{
  "hidden_act": "tanh_gelu",
  "rope_theta": 43700.0,
  "rope_fraction": 1.0,
  "qk_norm": false,
  "attn_scale": 0.177,
  "bias": "none",
  "tie_word_embeddings": true,
  "optimizer": "muon_variant",
  "learning_rate": 0.00964,
  "warmup_steps": 200,
  "schedule": "wsd",
  "final_lr_fraction": 0.05,
  "max_steps": 6414
}
MLP neurons of a small language model. Each row is named by its layer, matrix (up: input weights; down: output weights) and neuron, and shows model dimensions 128-223. Each number is 128 + 24 x the weight over its row's rms, rounded and kept within 0 to 255. Numbers have three digits each.
After each neuron's rows, "fires on" lists the tokens most often at its 100 highest values on Wikipedia text that the model never trained on.

L3.up476:156112198128083093160140130145134078129187149144130065150155141107132091149132182134098113141136140131111121173118135120131133104110098099115142091112133150120127095162107125115130134118111122114138128060135152143120158155144151104140127084120114136148151126108116122110108182136123109123
L3.down476:105146108138135171139118121139125113144142141164101112116153088160117148064127104118120127162127119113128134179163115144137129107121161137139147112145142135152107138142134084148145130098116118142098156142089178104162114109145092143149071119119115080162157122124149073163144124178084130136
fires on: "at", " that", "ation", "ion", "al", "it"

L9.up130:107117140142130129131090118149144119065117143113072138136085125088126117166154120065113129136127128120180084119121163162126130121149125147168087130129111148159133152120133196155155082114132158127129124120139109103093089115152176170104129089111120150183111129094182137075144118142120128099
L9.down130:118112141119068138113135183111109169130131122131182074086137099166152157095117127176133156129148146143106150134140107131114149160097146131123079129120150111134116137122112104125095129097136117102120162151128166160149178084107081152139113153108089074145124093110132115173112122102125135148
fires on: "\"", ",", ")"

L3.up66:132107130111176157107096143096166132177127091170105102107133114141084093111109115132130125128157089113136124123116146090122149138142108126105120114161097153107132146139105139142121130167086161098136136114120136103144119132106166104113131147102085164111147108139115119111111167134127138100
L3.down66:127132152132114122131092134145159159126173076111113158089123152136147139136146100126100151126110133123135131116137069138142131154153115117112188110090136105119143129156149106165142127108137150136139069127130114177123157125122095135131161124130172118146105164097111137134168108111141134132
fires on: "te", "ne", "z", "ra"

L7.up864:144113108160110086168109130113093165144128148108136131139122116155115098103141108096114126127104079150130114084145078137130140107127142134164135117107140143176128143139144106153148117196130101115118144157142095151101131125165148117115121132103121134140133114085144127119061126154145111143
L7.down864:101087065133098139160140121164152089125126127103130152146113156123115116130115114121080092109162105150157088114112112135172120166130130177130114143126109113123150113097139127112112116095113154117163144145139147134131158124114123167130138163153136103156138152165152116144131142159107157140
fires on: ",", " that", " (", " 6"

L8.up107:139139152111115122154146113107090141150156136135114119091154134152084130128149151128076148133102116150181094111140128098146143108123113157189113113112106153118100141109115153131143135126170111072131117162116123147134142152118116117155099145108149136119144147113136125135112100131143110156
L8.down107:117111129103166145131146121114137113130097108104123128102117090141161103143116144139130118115138131111142104110145109156123146129145103165121149082100121150112141168170094121137177109152106130138110157138173163147121146122164090151098127117169126149175152143117130089113107203138085098148
fires on: "re", "le", "ce", "im", "s", "y"

L10.up743:128180161109121112148114110124119145149117148080073172131114132139105143128115112150071109170109162151154154128103096078130107143114143112115118145115131141109103133123099104123143153165099146157133143136126119127102098138077115149134129089108083162099092120094151153139127124090113174128
L10.down743:124123125164152150115079134123112122153143127116085143138133155109108109111103155071151143105144105127089094130113125155150126128118122194127118086096114190107153107134165133077132101097129128169100107108158128116163089142130109154147111123152140115158153130110126124114110151086145101142
fires on: "20", ",", ".", "40", "ten", "+"

L8.up168:101094119087104136149141118162118132111114155174124094135100144096120123120113131136143108153126082127125095119129153118161079123129140106083150157132119103159157147126127102125173124121146114093134130149153130126160089087093130117122115067167094136100152112120143140135144134114099114105
L8.down168:149150100125148115102113121077099164123128108132129121151143106151160123148133107144128139102163142174110109120129136115121146109104136136132105111147129130100142114104139134136124152122115120142116114113146147119137089183120118073108143157116146089144137158132130130097083109159127114165
fires on: " and", " or", "s", ",", "chi"

L10.up659:127137142094139132142128141105118080134122086130079144130132075131163117127107121105126163132088114064120065131127130134105125120145127149131116149112095166130122191142143132166145136140117138103098134147139088137124082137159113128105137134094121117121078149144129149100141066145142147077
L10.down659:127088126144091137153119134143148140133162045145124091137105116118108141119167113111124155081157174090172135138124156112141160082094141112103142140137149160117104128114127104116125125154130135118122167147165140120153135112108157108117154110122120134169136099085134109149163130137168145137
fires on: ".", ",", ":", " "

L7.up135:136176117185086168143117111099122129109130108139101121089123143136127155130099100094127146114138101129157141127132149167135109138132112201109151130126118116085152154107086081185172130133126121152150113079111130093110122127157126125122140108124166126092137139094103108136152156142120106142
L7.down135:126163101105136077130126123149135111149165095171138092142140125147109114103143131169092096145158124134084145143076157156123148172139131077126139121115122090121118080155136131091117101137093163099138111123141177150162107145070136137110131121084114115133118121132173150152134104138127126132
fires on: "s", "es", " known", "ities", "e"

L9.up669:139165157136142105130128126119135137139145152130096112158137177103088146122132127127129135155101150119149111137129152104129093132103119112135127131167084103122108090118137122097164131161112171110128121123161155148183113128077086149125124146129130129062146146138121112130162102126098177144
L9.down669:109114120140101144129127153147101123142129138092122113108150139136131110157152134099113086108138076085148122095134146149122127103128102135092133143101155083114166078140132119138126140126151161119108129154097132132087164143138116134129131105124096095105170171165105143125113151100137134095
fires on: " and", ",", " or"

L3.up269:177126121139076117085155137166171095119164142132121133114150139150133146120128116151154097156112112089155152117126172144074108132130127104133143171148105122127106124121115148104161126113139153145106140128111105082113139114116124098123144182102122137120113122172123121129101100110094136116
L3.down269:079090137146101129158114131156128154140124112118132157161189130124180133174141114124097132101137112165125141127131125162179119151135092141113118110097111105087160159173123144127112154193130108163108113115117159123130098120171110109153128083097115134117132100153097121139085152115115140128
fires on: " |", "me", "===", "\n", "-"

L7.up204:107104159112129118140113151137165123132112156120144088133140097141095119118114139172165103143127121164159118153075129160075115110118113108124092106142178120112078134086140156064163143143111177153140093122115128131163127120133116164101138136125108078114130163144131104102118119088156135127
L7.down204:121172134125147134108144128111124144175126109120089153089140112066124156138136121131127149155100151097087163129147097118132140133147135078135151151142121105130137177116110140191088151131160122113134152163093091147109098147159106103151123113136117116130123107132146144149156113119097110169
fires on: " p", " in", ",", " |"

L4.up231:168145167110127122146082163127170090145071114157146124095109094126144099122104145127065083132130113109150094123158136136160110139125167136153145116117128116161130129132119112123084139139151145104162095135103097135160098149098142184123147124110142123110118160151098123129100174094137128115
L4.down231:109132107121116157115146096115096179134153111150057168132121152164122150092133096148173184097126129132104153128094140120136102132097125119136141136097137163138145143110155140157124154138152135171140143113139137127066132120175130114115142127094114111130113116109080139100108130124142124122
fires on: "ar", "ed", "s", ","

L3.up171:114093133163117119126115147103110088115113110122125104105176136151094118173128138106110143167111173168144138163131104090136088139129136133130145139080168113160171120130148159120134154131119122112141107108152116113110132166131126130128135156114085124118134109152104114182104133114156117139
L3.down171:122088141106147147122141125123138156125145106132110143132151101143133113111145131134120136149097133141149130092099132116163108157114143121092125108126108120091143154145118158128132123137159102137120103170121194080149153054134145143117143119107163131136173136127112118106114138080059100110
fires on: "n", "on", "ity", "and", "our", "ition"

L7.up682:130139152115094121111150144084136109170118201148114127116138123114103161111125129151156173181119159130097097138126125144149156126133145099107126138113111101132139150103124131138129149110107114104116122124136099087141095118133151136112108088117148135110124134109129151156074173138147106155
L7.down682:105111096119180125105092134137107107118114171109102155128134165129134140120082159148153121163128168134114151127114124144099115142136139142115159115126141137094118147151152146130151180135095122113130133122149119126111134125122119099154111114104090119090130108108089095138169168108109174127
fires on: "s", "ed", " life", "re", " married", "vi"

L4.up545:110147133125126129131174139128072105169174160135116091123176114140099117128129160162126108108142142145132103129113139143125126104129119091124094116134118123155124098098139134113125154130132107108139072115187109154147184106170147120166102112088127116168090165118119083121094096183141150147
L4.down545:125091102121138144112126139134130124131132136102142169154101106142141151158127120152092125155143145116170155145093136093134113148106137130118129113112123151088129162153105115149081138106146126151105118150124089116080096137138097149137142112136137109151140133109110171095112159089129118134
fires on: "ation", "tion", "ity", "age", "ence", " |"

L4.up751:112145124138132120147100118117121123140169137145126155119119136170094071125140144178114086128105124105139073161099129101095185122124130121098141112131147132134129156088117124132124120118109110193140157089108119109129090125142121134108158160151120134089078156131137143151128124156128124119
L4.down751:143131098104147169104157127120156129108093165142093142086090113114092160120138168138149174125114104143135177142146139089157114121126112128145173125121109102073117100122120119105138086131103193127116128086136103126117145182156148086133094118151149085162145155166102110112106119140098084144
fires on: "ga", "000", " pa", "ta", "va", "pi"

L4.up756:137128106145133137146145140148124120120160161098163104140129120136128123106111101145140148100121162148146128098138095074159128122106144141138143087163132124128166139112120118132142108135122080142099104127097133147125144131139141135112101177165106136138107138166122128130124129098109123114
L4.down756:119153097126121106107147114122155153110144100119139170143129115124122090135152132168164116105142134134153131157100134111093133142154078118175127079124155099108136109134139091123138116132133116161085128189139151134101107122104118157114124090151127137137137113130123129108133176158128135098
fires on: " of", "id", " is", "ri", "y", "am"

L7.up267:115170194137100143111155124142183131134090133152145155125119137111087126130139106120187143100140107093122158156135145112133090124151142146102080084168137129129155109145131148141150097177151123147068087129134122152112140123157159139156100109136113141115124132115147147116071103128089122158
L7.down267:111114136113163117099071138150138163159159082118111154133132135111115072150122166089136099140129136107134097112105113119142136143140140157068106157137133126138161152159131176108125168112102121140099141167122161054152149116162174156109129122117157114120103125122135118117138122129079106147
fires on: "re", "r", "th", " the", "que", "ö"

L4.up225:112074138130103124110161124140118134117149125109148121125094159058131165142073163115161139162171142166137104149128097104171156133120116149090105112152096125078113120142115154133120141126148106089152144136138106106151150087108105137123153113143113168112137150117106137080104128144135095091
L4.down225:140129133085141115114128141145110093166110147095130130140159123158138131101105096130103114142105112108159151148142164103128115124169138107068110158123112150120149137140117129130130092143120177128155109157161103109140096126110117125124074097101117055100119147077121167166147151099119121148
fires on: "e", "19", "ch", "u", "er"

L4.up856:178119152127093150154166115116170112084133162131101089169134134088119120145157133126123141144129136173116138150093125128101142122158105036169130122138105112154148093090140156119115136115107110129146122144119147141109120143132095119187135116128212103152156120169148119148129127116142164092
L4.down856:126152130153145083131139088078113109168149147115159138129109131153131148119150166119118120123156123114151132147129126110151139156112118112134135084125139139134119104087126100124125105144086137155094118135113161130124096128137125111082151119143147114131119115145097122135161078125113133133
fires on: " |", " of", ":", "d", "ic", "("

L9.up881:124126124137128084098125139149130117143119150083172135189141151139164120106126109138156069091123092109100136146068179132121137130088098125136163129103132104105129124150133111131154110127109139142113138125147119184112099111131101096141121190136146153118092140106109159127125142116133118135
L9.down881:096145145085147102123119143126173158182136194095124120123120149145148110117105158128127118109145147166103146122151140105140121134141116140127136160131124129115178077127105144100066131134116158120101134099132145129104096086134099131137123148146107160113108140103122163111125146123117130150
fires on: " the", " The", " |", "-", " a", "The"

L3.up578:151141125199105120096150137082144116094099142113136149101172107121141080127147150108114083143133158135150147134163144129082121102154129158095160155112186105144143115134137132153121130120096119098133096109147114112105115143133147125165128135106109115140113136141147142170141126114123149175
L3.down578:105111125122103125156138127153113121158088134099136061143134098144085120152120129134099128100102110123112098123115122125111097120105110130114164098103095093126150085120119111102099140100107114153070164182134099147148142154135121135173112139127178158108151130127127125115111082136126170182
fires on: "ur", "on", "om", "our", "ut", "low"

L9.up413:184145152149138055115148184108116140155119159121139151112095171123113162078131127137165143142133168125143133141137133180121122160121115146136115102120158145135133084095109106129139159133085121123131067136094096141192161133122148141112145135118145163128098130089142119128141140145128108126
L9.down413:180105109090126142112142092121116177124147128126142126132113154126100127148151132167073135138107137111132106134138129156135081119111121117137147158133143129144121124116174130107121101131112148143140150079139142110071085126125136170104145131145091128172153193110139131122161156109128128154
fires on: "t", "%", "s", "us", "ot", "re"

L7.up196:123096117166134172113127089122127134115107152137142125169099114111120177095107111054126147109131148139114092127155125132129117058111159149115097119127165080154137136117131161139128184104131116138136129175124120119106161091118132129151158145128096108134110143100147143079162150149121146090
L7.down196:188138142084152161109090159139169127140159114096173119122116139117090120064126127077083130154113085073146128104103110136107143123121108166169174144112115136145116130136156142165119172117122102136151158131107127118119064142107110138150134103116133124180105097109136121124120137117116115152
fires on: " of", ",", "ol", ".", "est", "i"

L4.up447:130104146076135141105154167140082097152089149128092118102112109134151128149119154137106095135121107089133082122122128152143144152120120164134142094134172080170163126100138102128125102153139125107129145126156095130116153124155155163146139119115126108109123096138158069111135141135111114145
L4.down447:091162134141097124099120091106132132108139072149139113112133148145130142136126128111135167154126141177128177162139121103129136112159132136102146117128125118113126147140158154129089168075136150143132082120160143152112106147103102134124128149129098161122105113101062184121102122127137138126
fires on: "ed", "s", "able", "ated", "es"

L3.up422:120120109113098156138142147112103087127153170153104138107128151150121106165085135070143121126148092121108131129144115142114142113145155158068133151109118144119134103124103102178138184142145136151145136083135173145185150154128119108119156089121122069139136142139147107102075164117128140143
L3.down422:140137118174162093087082127128094154128122093102130155142107124050114175132110130159127083151140122101152149175124146097137123118153110112149135135121111113119146139087110137121100174122102156147113129129126124112097158122126104158162099160108155122118127166123129126117155132090149141171
fires on: "ing", "e", "d", "es", "ol"

L8.up166:163129104113089097174162115155156099128162119095119146145114093145165141100122092114112086091122084122152103144120130138140107100109108106160170164122125109086132139124116084134123129130106116128106147137147142126121129150122084165122102146164134123076095130121130116118120155117110150164
L8.down166:110089137123133147092116143153144135170124134154123089135132155093150121148155097110106106138126116173105159111111111147138121145141112144140148155137151140113146114141123127105114108123166166121139129137112145172153125084154097147129120117126184107122125156131074133145128169144138144113
fires on: " |", ";", ".", "-"

L7.up104:110099135064130110114185132096098121121147134098100114114178136141119118102103180083132151152175070141123151107148142145116100108127143109101179135105072103130145080116147132143083098107193085120106107152083137146120166157157119127135104118147126090146115157115101103152126114121154112146
L7.down104:141113147150144125102139135122104125167090123104144088130097117130124094189140166178107122140095145139125135140071121067074128151126130145118109153117116116126114176107141118145113130119146100142153118129160121122142127133121113139079145125134105108120131088147156099129160121173130149113
fires on: "er", "or", "ci"

L7.up510:130122124106149122135153168133129136119114147121111152121165131131127119165158170133142141105146164135098112097128106078116109161098107153131150102090142144104103068144130123138092146116136127120131134153105110193113110150125160147147163123129153112179116108135116150152116123110095090119
L7.down510:132124152149137107123183169169117092113095137118113109085137110090121105131099168115149107128101133135098117096126151115125114130173125133126164143141167130120130136156135131158177085129137109158194175106112082126099094128154128136123148130133117113136107112132098152172123096105133137107
fires on: " of", " as", " join", " with", " head", " form"

L8.up192:157155103099166145123107117132154156156108134100117153115157137146170106164137143090144109116111124111122150149120158136149104116113129171092119147116159127141116137118145104162139136152175164147134069090144177131097096133118094099150169142162077129144096136157142114115118146095128154161
L8.down192:138112194122109130114144162138094117145163140126124133151138116130086132123128095136162154141135107111104113135121122126127120072115140126134132130118128141077121154125094112105123140098130114104141125146129091166119153119165158122129079143100120127132120165106137173143142110152106104096
fires on: " In", " in", "ive", "low", "In", " Ro"

L7.up748:150146131143115139108120184162151102093123198130152126134152136132132086148137106128157127116141149115141106075145087104119118116130129154140115148109109108122134119112155145125093129095124113143140093127101087107121126134099157166095123121217131120132124118131138111087094132157133129119
L7.down748:119179154132130130165133096110086123150099111134131137107140128130124110094139123163130153110145122152106095113125079118122135133156118096115168103098146102180148139121155084113194103122104145149152113148168157126150150142165175129102123118092094115106107139117141130109159075094107096118
fires on: " St", "y", " st", " of"

L4.up52:120099117135129085168124141158097113127113126128109081113147121143173139115147142109095133130156119151133170179109092152127117153114120119102107103156154170107161129119113146115164135120107133065114139102153116190145127116122175086106082119142157132107134144154122134116084179110121137131
L4.down52:121121108127097128101153141094125158162147114122172135122111104124120107124107104127133075150117158127144097131163155173166123116158138138121173118137147148116128100129123114091061126117147150137153104144160122079111161155142090127148108136118142145166146128074145115149134103147142098111
fires on: "ation", "t", " It", "ity", "ot", "ion"

L7.up313:129149153070120133150116144117101097152138137101090152125114133105131142176116154144109142160113109137135130106132114121112069130150102154149144120124115176115115143169102147213155112132131140156123119160120111130119152144136138115159103132113138164135108155128118122112087184126146109146
L7.down313:146118096112177100105116164114123160118116130116124129136124110107102079146143103134144132106169137122122116133138130130109130178138115103137126108143122116139125153105142084120127128123142131141110175109118143105116135192113134135175149135108104118180178157125106131108086111116124167141
fires on: " one", " an", "ed", " This", "ur", " two"

L3.up230:095163170109127112141124123112114159152135105168084099087156148136115133105135091150143102165135148150097158156106142134121132144122136164173157151109124146155099108144090111118100141093131125116119148130152125167125119118146095113129123090139114101157127115099124135115117164157157145148
L3.down230:142112142085097140092111120110135121126145160124119150137147084119155121178154148086105164109135117141169111146123132091119132139118115117129118109118128106158143162142116105110131092116106129108151125120164126132121156141076143194136121123089155135135143151114120127172124211121101142125
fires on: "rt", "it", "qui", "il", "s", "t"

L7.up217:115109134143122148148121172111151129141140148149099120108144097110165134124131155107115136132149111120095169141125128142053110152095148139123088140157148155142119111147136117115109125137097142144082138133122128105123147146086096124126120177099140117125114146136110128125110075100117152110
L7.down217:154126170133153150169123096166082144139155123102111088131141102112100138121130127156164139142157127117141113196116138091150130095113122149107109130145117110121094137130126171141120154117117101129139101105118149104139069123131139163121153131139061104172099126122122130078127153132151161098
fires on: "\n", " fa", "o", "-", " First", " so"

L7.up283:157116135124138100117080167117129119111151108111150162108127114133098151129119154066130121085103173095135153159142156168130129160130102133127096120129127099138168128089107093143162115110121107102158105111111134166143177135124088147121150115169115138146100160116136077102132069136115122141
L7.down283:156094179128128146092123105114122095158155140107113119122130184091128126142173110170157113121158106165131101154119116127143098114124112132175183110117147155112147174120121162123168093135106127137060155139123101135113100191151129153114156141111108110156123119103094108119121127136116125144
fires on: " W", " at", "w", "t", "re", " played"

L10.up727:110112130176109100117109119125203161115096137103163170140081107074158141098147087094138106094148088135093117124103152122094128112132091114113128106142131107135130140106123125106159142088115130114133136130109139120118120089142145120076110161168122117142125141121163152157133131158124156129
L10.down727:112084114134123137119131152116123110134157130096137149118174106134131118142075112106105144100133135140104132149160160118165143136144148178116133147148174165139168149144143085113148116149196147094165104148121085134129123139113073142168190134113161154148089131133097106139130162167105123126
fires on: " of", ":", " |", " by", ","

L7.up214:130136141127117088136162135170141143152114127100118137139111084158137112162148096142142108107129075097186106115158140111098098127115155169125156142139116118124147112149095110170102099121106122116085139081161123088161105117118158152118151122123149169103093154090154089106118113103130148129
L7.down214:140113149145091115072154139147115142133055142126098116162112101111115154114136117175164128153156105119134132119135128124094099134132124172147136159114151139127119136151100126136115109187125135146123108095105112073108098142119146162102120116115151167120129142119126116089125092098110157100
fires on: " number", " of", " |", ".", "th", "age"

L3.up46:164111134130095164085153143142151099100116124174129130131165102128101098102100127122146122106161073110129089118124135144126076119140140110159139117134156102133124123102111113141103102091177151146198067135086148110158140150135140162148143106143109113146105180168087088091176152123146076162
L3.down46:044117069121097109150126079103150131132157111141127159129164120124168122176135142117158106082119143135153159128179136094133190103133112167118148141117137137151160153178126098123128150099122111147114108128124102150140132103154147116112136134120125120120102108143127118148111136126135111140
fires on: " of", " as", "ed", "us", "ar"

L3.up817:119139124132142128125115147117131100125164104109156153141120126181107088136163138136158136152114120110143124132084177137081169124103146117149105111108129116132167113103136134189146134142141108050121105154115133132163103131115141082159153105154133107118113127113142132061165096153104122178
L3.down817:135076114119145143137138170117147150122093138151070136138156088122139129118138134106142143087124143176080128171115102119138137138116109119117139097145128137145134130135104149170116126108106119127136183114128114110148113109121082129088114140155184148128105160118113110118147164145119134106
fires on: "te", "re", "be", "j", "w", "ba"

L4.up510:125141155156138146126116134159133126065142080086136146104133143120165115135116088108092136109105123085139081125158135134153118162151084159131159070153172082158124083149124145142137112131162135111127132125125081135135129120144103146142134132121098110122119108090139142094129154148121105116
L4.down510:118101109139128131150132081118133142164105150128093140152133108142089159112145152113135144146118091186134125136135136106134114142121178133110107170120110172088141139153142144104112141145095117145125115059083171136100124104113112144114117125116124158124139146145149132152124114130140124120
fires on: "ed", " at", " was", " |", " to"

L4.up721:126169106086130124135111127079130077128128162136142119127167129113141138133131171149097153166118111157128091127119144107131136102161107152173107089090103149119111124082131131106151106106153156106173121153119107120110102144159112154111118121136075168151174130164153167134103134133157101146
L4.down721:138126131176110131096134112153135133144113145108132106130110115132109148164093099173136103113164133143154148144136149087121144137196117150137107110108108140140090111126116168143114173112099090140137128115178102155167149130096153139137135140140118101122158093094130088112145111130099184105
fires on: "port", "le", "n", "ce", "per", "y"

L10.up681:112173153116123134159144134117128121166099107133112123142141157133135113161137133105154129175097141153085108123139109121126094149106074128119132109158115091140157095111141148100154126179145104122080118146110149114135133108101118131126108098130155172098130119105138094104134120122137097137
L10.down681:170118135129115125133147115119126127084152140173107151146156124143113140116078157158072119110159156110159123103127139108111130134177157122089165066141118069065141151146116155131138091122093116105168106134151098106122153149123085141165167186143107144141112112102128159183170104163101142093
fires on: " |", " ex", "ed", " Ex", "elected", ":"

L8.up646:104138113097134121141132130117150100149141128126142157135150101122143133179081146140137117111137111095139085142121115110110131087087104125092130148136127112117101152109147156142131169155167135119170139148126148121135094157158072084105152112147148134124095101104143122121138128108153126119
L8.down646:121121167122150117130130102141140102106112221127096139090117158099106097086107130163126139129116164154143105116183099102137098120162140126123171144125126101124127105153103112087149112130157146143081156153114100151118123151132131128188154135137139167154165118126119118127176135151146111082
fires on: " Al", " As", " El", " in", " Ja", " In"

L8.up711:132117105146118137137133162078121171165119163121139146183158162147115082119153107101112117091146127102152093148087112169087130136167101104112136136118152137139114111103162107163123143135105142125102116145120117117161117142154148104136110138170144190085129094125150116165118099152157143148
L8.down711:161107161159076093107152122111145121143124155077155110101111114090147149142097148125156124169112132134140109078171142122152121105087187139155133108158135108133098132143101122100142094115129119166137128137140095140141142090117092116133132102124136087167116148078115165089148169119136089135
fires on: " |", ":", " had", " have", ";", " +"

L10.up563:141147154118112154106144111144104094137098125138102181071117154111126095115136117116160136135124118114118179094116129144176104115161117124175187137118117155115111106139125076140113095147165104085150101180126124123106165130120128141131099123157138125160136180166111081115082133162103135132
L10.down563:106163122165152189120154103122138129123134125146131151128096138144148117144101150101144124092144169131111141132147098115107129126139126136082114133135116134152127133151134166112129064118099142125121115105165144141114092176134177173068109116081121151157140159131141137117115098112127127133
fires on: " |", "-", "ist", "er", ",", ":"

L7.up819:174134117113146151128103161103143162148085128096144121093156154132141148130119097108141087120144122075083169124130119141098110122140098090154119117115105094117143109164117106086129108128098060140083148131106101135161162128159161088138068125136138144119107130148174129119154067123123156147
L7.down819:132147107121080119147141129144114111175145141106108129123143149169107121145091145130123102149103111148120096090096127089124130145098106098114095114141158127117134103144107197128140140139185128165174080147165131120161133124125094089158153098136066065134101137142107148115101156120102129143
fires on: " |", "m", "s", " the"

L9.up516:171130130171122161109094125122110151117089155119168123071113144138093137132160107119150106179162134152108147142128119148136116080150156121114124118087144139089151121101093120073165107108091117121115102081128104121130127159118151130138117140114174116148154152121122114116126115124152103127
L9.down516:124151119128146161162127127106121089110142103129077154138141106113127114122169130150099135122099158139118139175100175115083132144129143146160093116124125069162137144157155122111098186130126133149160073116121105129105139137103169145123127111119130140135125175109095127142102131144079151140
fires on: "s", " |", "%", "ations", ":", "."

L7.up83:130133113151134118103116122137126118132121122079121097113126157129145120067106132157116154110129154059154104122152149080064095146152096172100155155120139085143088101107083138109169163122161159117144160141133149164138134104149181136142123099108119151131167162156165162132123111140104163101
L7.down83:131128132112086134154128147067121143118102145159133121155116084137142117119118150119111125118137109146133151103126118147132118160140132178159140102157140152119116147168149114171111100140120148153167132128117127133146163142098137098090133130111119130123130144097110108161116160150092133145
fires on: ",", " was", " (", "N", " had", "y"

L4.up266:160145129130134156122145148090147104191152119143129097155147164156111134170127144136169123141129113120127157156095143139126111105122118040126103116115136141140145093099140140122149141149111155133098071126122122100142104134131183129153126095111136125110116101125141119123124116104136126128
L4.down266:090131123138123136139107136128114192097146093088124130122134146137138148147165154107106131107112137129108151103132149115112121137129139159148150106135124140127106128148150097164136109161146107106124088133081127089122137155134092141139150128115150164149163107108124191090128140139135128123
fires on: " |", "les", ";"

L10.up763:150147131134117143118146120134120153157149139171152139169119119072119136141122152130146100118174112104084135112135158140129116133135101100081169134136118117188153104087156110113147098135107071123119134109133156102161111127166146126098102129127073114127124127134109151149141148155177102147
L10.down763:104120072112144097122130152112113125104113152164117127119164150171149128096145103120132111111110149179114137109129146105106095115150134102103157122132091109090092138174146129137137144145117129127109164121108163122157125182097160163189116131145149112120137130149100096140115079109125152164
fires on: " and", " or", " +", " with", " T"

L4.up693:139151130124177143128063114145142072117117119116152093071112107118165117127134157129147130155137122124103106141128123158146110136150160135124079118134083127145163103100123120120123137179132152148133117126165126119107139135131112125140121116131131144139132118145113143114090133104123133140
L4.down693:110081170120089146145201123139139137112170114148114185107137100166101152134151068133122145115089148139155155117140127117123149129113124100135162140165147118111092132132176111140096114131132126119141119170142115083168139137122123128099122141130136114103115145130152108126110161155138130147
fires on: "ed", "ible", "s", "fe", "th", "ch"

L8.up167:116152128137082100109125122168127135161176139116157154133091122129115127095142142127128132120117109132131121098082139136084145118127121172136131179142152124102148115066101110125116083093051138089097126160129149140112089153135105131134112128118130145111144153099106123141165127109108135157
L8.down167:104106122136164164134131188118148115183116133115125170115090162109136142147124107118110110118166118159130133118138111093130081132128144114105148119149145096104171102117153102092158163154145118113107128153133138142133093121134124126131160098125101155121108151165110137102154150142119112160
fires on: " |", ".", ":", "rom"

L4.up115:152123170166133109112106147106159141150134175121091174144101132171093125134095124131118179145154075117139079127131091115109139181099082134129138151118142170114126121153110153104100123120114167098139142131148143126141129119087162135067132166141090144161122076115136116105139168131121181099
L4.down115:089135071144132154198112124124130141116130131115113149138159101130135118107098138125117126117113178123129124132155130083171126105145110142170088097171085098140091101141124112173135099112141125116146091138164160143124156093129124110125138130126110079126157117152125154150113100151179133102
fires on: "te", "e", "re", "ne", "se"

L7.up826:116160134082141081155114144158145093109119109094160093132129144113161131132078112090117109132114149077149125094137114071121126176144152136151094144082120087190136127131152147139119126125168143072133139148123117152104086117112121163117134125150136131138135141164160132120147176160102122105
L7.down826:160110094135168107116135136102104108142148118150140174105152119113158131127178150150120151131144136135155099089094146140127150115111131109101144110107113118107152127126119101165126116092158142177107125156114093168063155096107131151168142140117136187155144113127165124130083119064135084167
fires on: " was", "er", " |", "lo", " (", " is"

L4.up534:115137149125138109118128166131058090127134138122098107164142158121111133140118131124126138093107126171123128153131144144146122130131123091117127155111100073126141095132093094122116103139129086102119114109145125125111140052160092109154150139181120129123104132116133103188117136149133133115
L4.down534:143126122107150164095151147098117106094065127120127106168126104171141113149105150140120131149104162115113113124171162163114125127100173129123111132119115132143130176080114101157090130137152177114167136119162103075142102106126138112152122152117125125153119106134120129115092169130121141149
fires on: "en", "ing", "n", "mmer", "or", "ff"